Weights of a small transformer language model.
Architecture: biases on query, key and value, tied embeddings.
MLP neurons of a small language model. Each row is named by its layer, matrix (gate and up: input weights) and neuron, and shows model dimensions 320-447. Each number is 128 + 32 x the weight over its row's rms, rounded and kept within 0 to 255. A neuron's up and down rows have the sign that makes its largest values positive.
Before each neuron's rows, "fires after" lists the tokens most often just before its 100 highest values on Wikipedia text that the model never trained on. A number after a token or word is its count.

fires after: "| " 53, "198" 5
L4.gate187 [149  88 139  94 150  56 123 133 150 146 130 134 163 107 100  90 120 111  83 174  61  91 164 165 119 122 158 126 180 100 104  54 112 100  77 141 165 149 136  57 129 119 121 153  83 108 127  46 112 104 154 159 139 128 181  88 146 118 150 116 143 103 116  87 113 119 202 204 179 178 188 136 203 101  73 123 163  90  67 159 147 104 105 165 173 148  85 124  94  89  66 174 154 170  77 124 137  84  85  79  94 177  70 101 171 113 132  65 225 135 136 106 103 172 177 165 107  99 207 171 108 128  67 126 133 118 140 112]
L4.up187 [114 126  77 152 144 153  86 115 111 160 135 165 113 132 160 170  94 174  88 103  44 108 126 117  98 148 149 139  35 118 135 109 222  95 136 111 143 142 158 160 127 108 177 100 137 129 105 121 128 151  59 167 131 166 141  91  98 153 111 147 140 157 153  98 116 126 115  92 144 168  82 132  82 139 103 163 162 100  87 103 165 186 133 134  87 113 100 166 112 171 143 142  99 167 129 146  78 134  79 126 101  75 169 109 118 107 115 137 104 142 127  72 117 151 145 108 101 178 134 157 138 130 156 151  72  73 109 100]

fires after: ", " 49, "United " 7, "New " 4, "200" 4
L4.gate480 [110 157 113 133 102  96  84 111 130 135 129 143 146 128 135 151 105 145 127 139  90 100 184 144  98  60 159  65 107 144 154 106 141 120 135 133 189 154  97 125  85 181 135 108 122 148 107  92  92 134  98 179  73 151 142 134  92 191 122 109 103 150 122  74  80 107 117 147 128 116  32 170 155 168 170  89 110 159 125 161 190 131 151 151 174 135 123  46 160 136 172 116  65 140  99 119  69 155 117 135 106 145  92 102 140 170 141  98 136 132 109 158  85 184 124  88 153 100 114  70 125 108  89  81 136 125 158 160]
L4.up480 [151 101 201 153 119 161 146  82 156 149 102 129 159 133  62  82 121 128 102  87 119 112 166  60 126  95 101 127  81 108 125 121  82  84  88 102  97 115  81 126  92  95 125 153 159 175 151 146 110 137  99 140 146 158 124  89 146 183  93 129 105  40 171 116 130 124 127 118 108  86  88 113 162 139 170  71 119 154 113 186 113 121 176 112 110  65 120  47 134 107 121  71 168 175  94 119 134  93 125 142 139  52 114 115 168 128 105  91 105 167 125  77 171 156 106 124 143  80 142 144 170 149 165  92 142 144 223 175]

fires after: "." 43, ")" 10, "|" 8, ";" 4
L8.gate645 [ 83 148 118 119 126  66 107 102 173 116 115  78  58 108 158 116 113 170 109 149 114 157 163 121  74 155 101 113  82 123 136 105  70 129 176 155 102 128 113 128 111 128 162 162 116 149 124 162 110 112 167 171 126 160 157 114 150 108 121 110  82 169 141  98 112 140 140 167 130 147  34  98 100 185 129 137 110 127 207 162 106 107 124 180 110 137 182 106  98 138  75  57  95 137 109 119 118 118  69 170 137 148 105 210 201 165 142 136 144  99 121 114 167 163 147 104  88 154 144 112 144 101 107  73  72 127 132 167]
L8.up645 [ 93 157 145 168 158  96 123 107 171  75 153  94 104 149 174 138 114 162 172 154 112 133 183 114 101 164 110 101 145 116  77 129   5 127 135 174 103  96 130 177  94 136 180 166 119 155 159 160 151 162 137 147 115 132 126 140 163  54 159 134 110 162 116 152 148 107 143 154 134 127  73 135  89 148 136 150  97  92 152 148 109 110 172 140 141 166 141 129 140 155 104  70  94 171 110 132 128 143 109 120 108 100 113 136 162 131 178 138 206  90 177 127 125 106 170 102 115 124 191 107 143 143 143  78  85 151 124 134]

fires after: "==" 42, "\n\n" 20, "== " 19, "\n" 5, "and " 4, "===" 4
L6.gate202 [161 118 124 125 126 139  90 144 130 173 143 118 133 141 158 182 152  80 116  98 127  92 124 129 100 137 161 135 141 111  73 110 111 112 185 171 132 119 157 155  90 128 128 131 162 131 114 112 135 106 194 128 171 115 113 116 134  84  74 122 117 161 151 128 140 131 144 128 117  89  90 142  54 145 155 127  84 100 104 131 138 112 109 151 111 127  70 103 114 177 146 113 112 111 114 138 140 103 104 118 113 183  73 107  76  95 167  78 125 138  84 108 131 147 148 140 144 141  70 150 181 119 127 117 156 165 118 120]
L6.up202 [ 78  88 164  60 210 107 126 106  91 183 108 176 194  91 118 125 141 135 141  73 140 182  95  88 112  57 130  96 180 112  95 169 137 113 170 161 129 148 102 136  69 141  74 123 162 173 124  51  95 149 103  69 178 156 158 127 137 160  88 129 121 136  66 124 116 128 117 209 143 127 122 143  56 144  74 132 139  63 117 110 106  89  71 131  75 109 123 131 125 120 134 125 131 143 104 158 163  57 137 127  46  90  65 127 107  88 138  19 103 102 135 160 102 104 155 114 123 122  83 118  94  81 154 123  97 106 130 150]

fires after: "| " 36, "\n\n" 8, "- " 8, "% " 6, "46" 5
L8.gate157 [132 186 163 122 124 123 103 110 155 116  82 132 105 112 103  61  78 186 112  96 143 132 122  75  90 124 113 185 130  90 126 116 118 121  96 120 146 114 111 143  92 141 123 151 161 152  96 120 151 147 139  85  42 143  48 194 107 173 101  90 117 119 136  88 122 104 140 144 145 173 140 149 145 138  88 131  86 112 155 141 115 136  86 128 118 120 135  90 146 110 118 181 148 146  80  25 155 109 131 101 126 127  84 127 137 142 107 101  70 111  95 127 130 176 124 148  78 105 133 119 128  96 100  79 110 108 114 106]
L8.up157 [113 146  65 119 154 153 162 184 124 184 166 159 101 117 131 165 147 211 115 138 106 106 130 119 111 153 114 121  72 147 174 121 161 110 126 119 136 113  69  99 150 129 106 143 105 142  83  81 113 127 161 123 102  97 136 122  83 149 107 131 207 135 153 179 119 159  73 106 118 149  98 140 131  69 102 111 167 128 129  99 179 122 129 140 141 112 144 128 184 123 115 160  92 135 137 119 101 109 134  62  66 161 135 116 152 167  76  99 108 102 133 113 177 131 130 127 114 122 103 127 144 185 134 121 154 126 110  95]

fires after: "\n\n" 30, ". " 27, "\n" 12, "| " 10
L6.gate64 [ 94  88 158 146 112  70  37 136 165 138 132 169 120 156 140 143 121 127  93 158 136 114  98 132  86 156 143 137 159 131  60 144  92 164 127 109 122  75 113 153  81 160 126 169 154  93  93 134 190 118 168 150 182 148 103 104 160 169  84 178 145 105  94 176 131 119 107 103 114 142 154  94 166 100  77 102 190  91 102 178 102 114  94 128 146 102 143  72 164 155 134 166 100 125 129 145 122 118  91 145  74 109 207 151  78 130 120  50 104 129 104 105  87  60 166 117 147 136  39  97 108 114 121 147  59 164 121 113]
L6.up64 [169 138  94  72 157  99 160 160 120 172 149 182 146 145 160 122  60 106 128 139 162 141 137 153 114 144 160  82 156 112 150 158 175 155 121 179 121  83  75 160  80 146  73 160 139  75 133 151 102 113 205  74 112 117  68 249 103 108 130 126 146  83 174 135 115 167  95 156 112 165 161 130  90  97 121 109 148 177  88 134 106 130 167 161 122 118 151 172 103 147 138 166 112 128  82 163 113  94 154  89  60 155  75  68 147 138 102 105 127 125  64 150  90  97 133  98 174  91 141 109 139 125 112 169 124 114 136 110]

fires after: "==" 27, "." 11, "\n\n" 11, "|" 9
L3.gate354 [112 141 111 131 149 133 141 200  93 191 109  76 147 131 164 140 130 194 150 129 119  82 139 105 159  95 179 122 159  77 107 113 200 108 136 111  87  98 112 107 129 143 158 133 158 123 152 109 112 103 125 100 142 112 152 116 135 164 119 140 114 104 134 150 128 101 104 147 131 166 143  82 112  49 149 144 117 183 121  84 107  85 114 146 181 140 134 120  93 145  54  98 137 124 145 180 129 148  64  96 184 164 132 115  84  95 145 208 123 155 122 118 115 182 186 176 143  98 159 142 136 139 190 159  84 119 138 110]
L3.up354 [ 98  48 156 108 176 101 198 132 107 207 159  75 155 102 139 127 107 114 113 141 111 128  93 111 100 115 130 170 144  83  42 102 126 163 196 147  98 144 119 146 115 133 137  81 127 143 112 135 122  63 105 149 149 110  99  81 133 103 115 143  90 105  72 140  85 119 110  84 154 151  98 200  58 106  72  67  95 152  88 159 126 110 125 153 162 105  87 124  68 164 115  56  70 154  83 183 145 173 146 103 116  97 144 112 114 100 147 141 141 154  82 135 102 162 122 153 129  39  52 156 125 157 123 159 116 109 105 124]

fires after: "." 47, "|" 20, ")" 10
L8.gate936 [100 166 174 127 138 100 108 123 141 139 134 113 144 155 155 109 136  80 160 152 136 150  96 176  94 134 128 116 143  78  69  92 102 155 118 138 174  95 112 158 109 156 189 208  98 113 103  99 142 108 128 193 118 169  27 110  99 117 132  69 134 213  95 137  96 138 103 135  92 168  83 125 120 172 142 133  70 149 140 201 140 123  95  81 155 143 199 111 116 141 155  95 181 135 130 134  92  91 134 102 137 173 151 132 189 136 144 116 148 182 173 167 105  86 156 145 136 126 197 141 115 133 117  81  63 130 168 137]
L8.up936 [128 196 144 180 117 115 179 153 170 147  87  93  71 133 175  98 141 139 142 123  96 150 131  98 108 148  79  92 193 137 196  93  85 166 122 140 123 150 109 194  88 163 150 161 173 162 197 148 177 149 170 150 118 163 130 150 129 143 106  92 109 152  96 100  88 144 156  93 155 127 116 145  81 131 159 112  89  84 173  99 185 133  81 105 117 126 100 132 155 106 128 147 126 127 150 137 100  77  77  78 109 122  76 172 147 132 117 169  96 108 153 148 116 138 167 134 141  98 204 146  48 104  86 182 159 118 116 120]

fires after: " " 20, "\n" 12, "\n\n" 10, "| " 10, ". " 9, "Year " 4
L8.gate145 [110  74 113 151 179  89 119 144 160 159 114 101 184 100 151 166  81  97  84 129 152  90 116 108 113 116 172  87 144 136  86 105  83 112 106  98  74 117 168  78 171  87 127  81  58 118 121 163 142 105 158 126 117 114 129  98 114 162 177 140 194 139 118 181 114 141  88 135 132 143 149  87  80 158 127 111 155 155 163 231 166 174 116 148 152  80  92 113 166 110 187 159 100 113 135 150 156 178 127  82 155 145  85 153  95  89 140  79 101 144 119 119 130  92 166  99  90 114 149 144 120 155 147 139 114 106 123 186]
L8.up145 [142 105  89 115 106 118  99 105 101 186 144 110  83 109  74 157 123  95  82  86 129 141 155 121  84 169 131 111  80 110  75  88 149  95  99 160 109 199 123 137 166 110 139 126 122 151 181  56 111 126 126 146 133 120 108 180 115 154 116 103 164 150 140 149 118 213 112 143  39  66  86  91 128 147 128 115 171 117 126  62 134 107  80  97 101  76 151 127 131 185 121 179 143 142  93 162 162 125 135 113 100  76 126 109 134 120 148  58 138 148 137  71 104 144 114 105 185 108  81 114 118 106 155 150 143  80 130 130]

fires after: "| " 26, "1" 9, "18" 6, "4" 5, "5" 4
L4.gate452 [118  89 151 137 151  78 123 108  92 164 126 124 139  96 123 124 142  89  98 151 103 138 113  99  89 120 155 110 141 135 146  79 169 116 117 116 175 125 185  95 178  84 107 100 177 100 127 103 118  99  61 147 162 110 112 148 106 152 140 168 133 110 200  96  97  86 147 139 128 129  75  79 165 136 165 112 164 159  92  59 122  80 103 149 134 140 108 136  89 118 108 170 128 126 135 166 109  99 125 120  91 168  66  89 179 131 117 131 128 212 117 129 142 154 133 139 140 159  77  89 160 108 133 149 134 177 112 107]
L4.up452 [119 103 145  87 159 168  98 122 198 112 106 149 185 158 155  63 129 139 111 106  91  98  82 100  96  61 129  90 170 173  88 120 114 116  85 134 123 132 145 138 112 151 103 129 116 118 152 121  71 166 118 133 135 153 117 157 183 129  99 129 139 145 116 128  77 113 134 185 117 140  77  95 144 148 110 161 142  97 102 165 100 119 126 134  86 108  95 125 153 195 120 166 108 162 178 109 152 127 181 197 119 130 111 188  92 200  38 125 102 167  92 158 105 152 107 103 118 118 186 134 190 120  76 137 146 126 126  83]

fires after: ", " 33, "in " 12, "New " 11, "of " 6
L5.gate215 [155 142 115  90 110 134 137  94 101 151 104  82 127 150  92 160 104  93 162 172 111 190 119  59 159  92 116  35  85 109 155 138 143 135 111 166  92 159 111 204 150 172  99 124 133 142 120 169 118 119  80 163 115 101 132 169  94 131 125  80  98 134  75 157 152  93  77 115  94 135 106 157 152 149  96  95 137 119 133 203 109 161 136 189 142  90 103 108 150 113 209 140 112 148 129 146 146 121  63  93 119  98 120 158  85 121 121 116 157 165 137 162  91 147 105 126 159 101 123 166 108  75 155 141  89 120 196 118]
L5.up215 [129 203 104  97 145 117 106 147 133 160 133 167 161 130 118 123  96 153 168 199 146  71 123  57 144 110 134  90 147 104 129 100 116 107  77 137 105 158 122  77 148 164 128 157 120 185 127 144  50 128 137 136  94 109 128 112 114 154 170  95 139 169 147 104 151 161  53 126 141 178 116 109 120 138 112 114 101  73 165 181 144 148 207 222 120 148  67  87 132 140 142 116 133 178 143 109 140 152  65 131 118 118 117 109  60 104 113 131 112 135 154 118 146 126 168 163 148 129 117 142 126  97  89 105 100 114 200 136]

fires after: "the " 53, "The " 10, "| " 4, "\n" 4
L4.gate223 [125 145 122 107 108 163 115 130 150 188 118  76 113 180 159 160  93 114 130 159 142 129  82  79 128 139 161 107 117 126 108 111 106 109 169 106 169 171 147 147  89 108 101 118  88  83 121 151 115  84  92  59 176 133 174  76 138 181 111 179 130  79  86 201  95 113 105 174  70 113 140 106 117 117 133 110 176  56 109 184 126  27 120 178 142 104 137  73 174 132 145 132  81 134  93 118 115  80 119 150 109  97 154 127 120 131 150 133 129  55 176 119 108 111 126 160 109 125 127 105 137 131  52 132 144 161 147 158]
L4.up223 [150 174  63 184 165 131 128 179 133 160 117  97 127 128  85 140  70 110 137 164 150 110 118 151 137 136 103 127 110  54 135 105 126 126  88  90 139 137  85 142  80 129 159 109  96 109  96 108  92 113 102 143 115 179 146 141 109 147 127  92 116 126 116  64  87 145 100 105 140  52 115  85 105 114 103 110 159 106 115  84 178 121 150 176 114  70  89 133 167 148 142 135 150  99 147 136 141 107  47 156 125  97 135 101 104 185 127 160 118 185 106 119 166 190 114  98 184  99 136 171  95 175 102 101 135 123 100 117]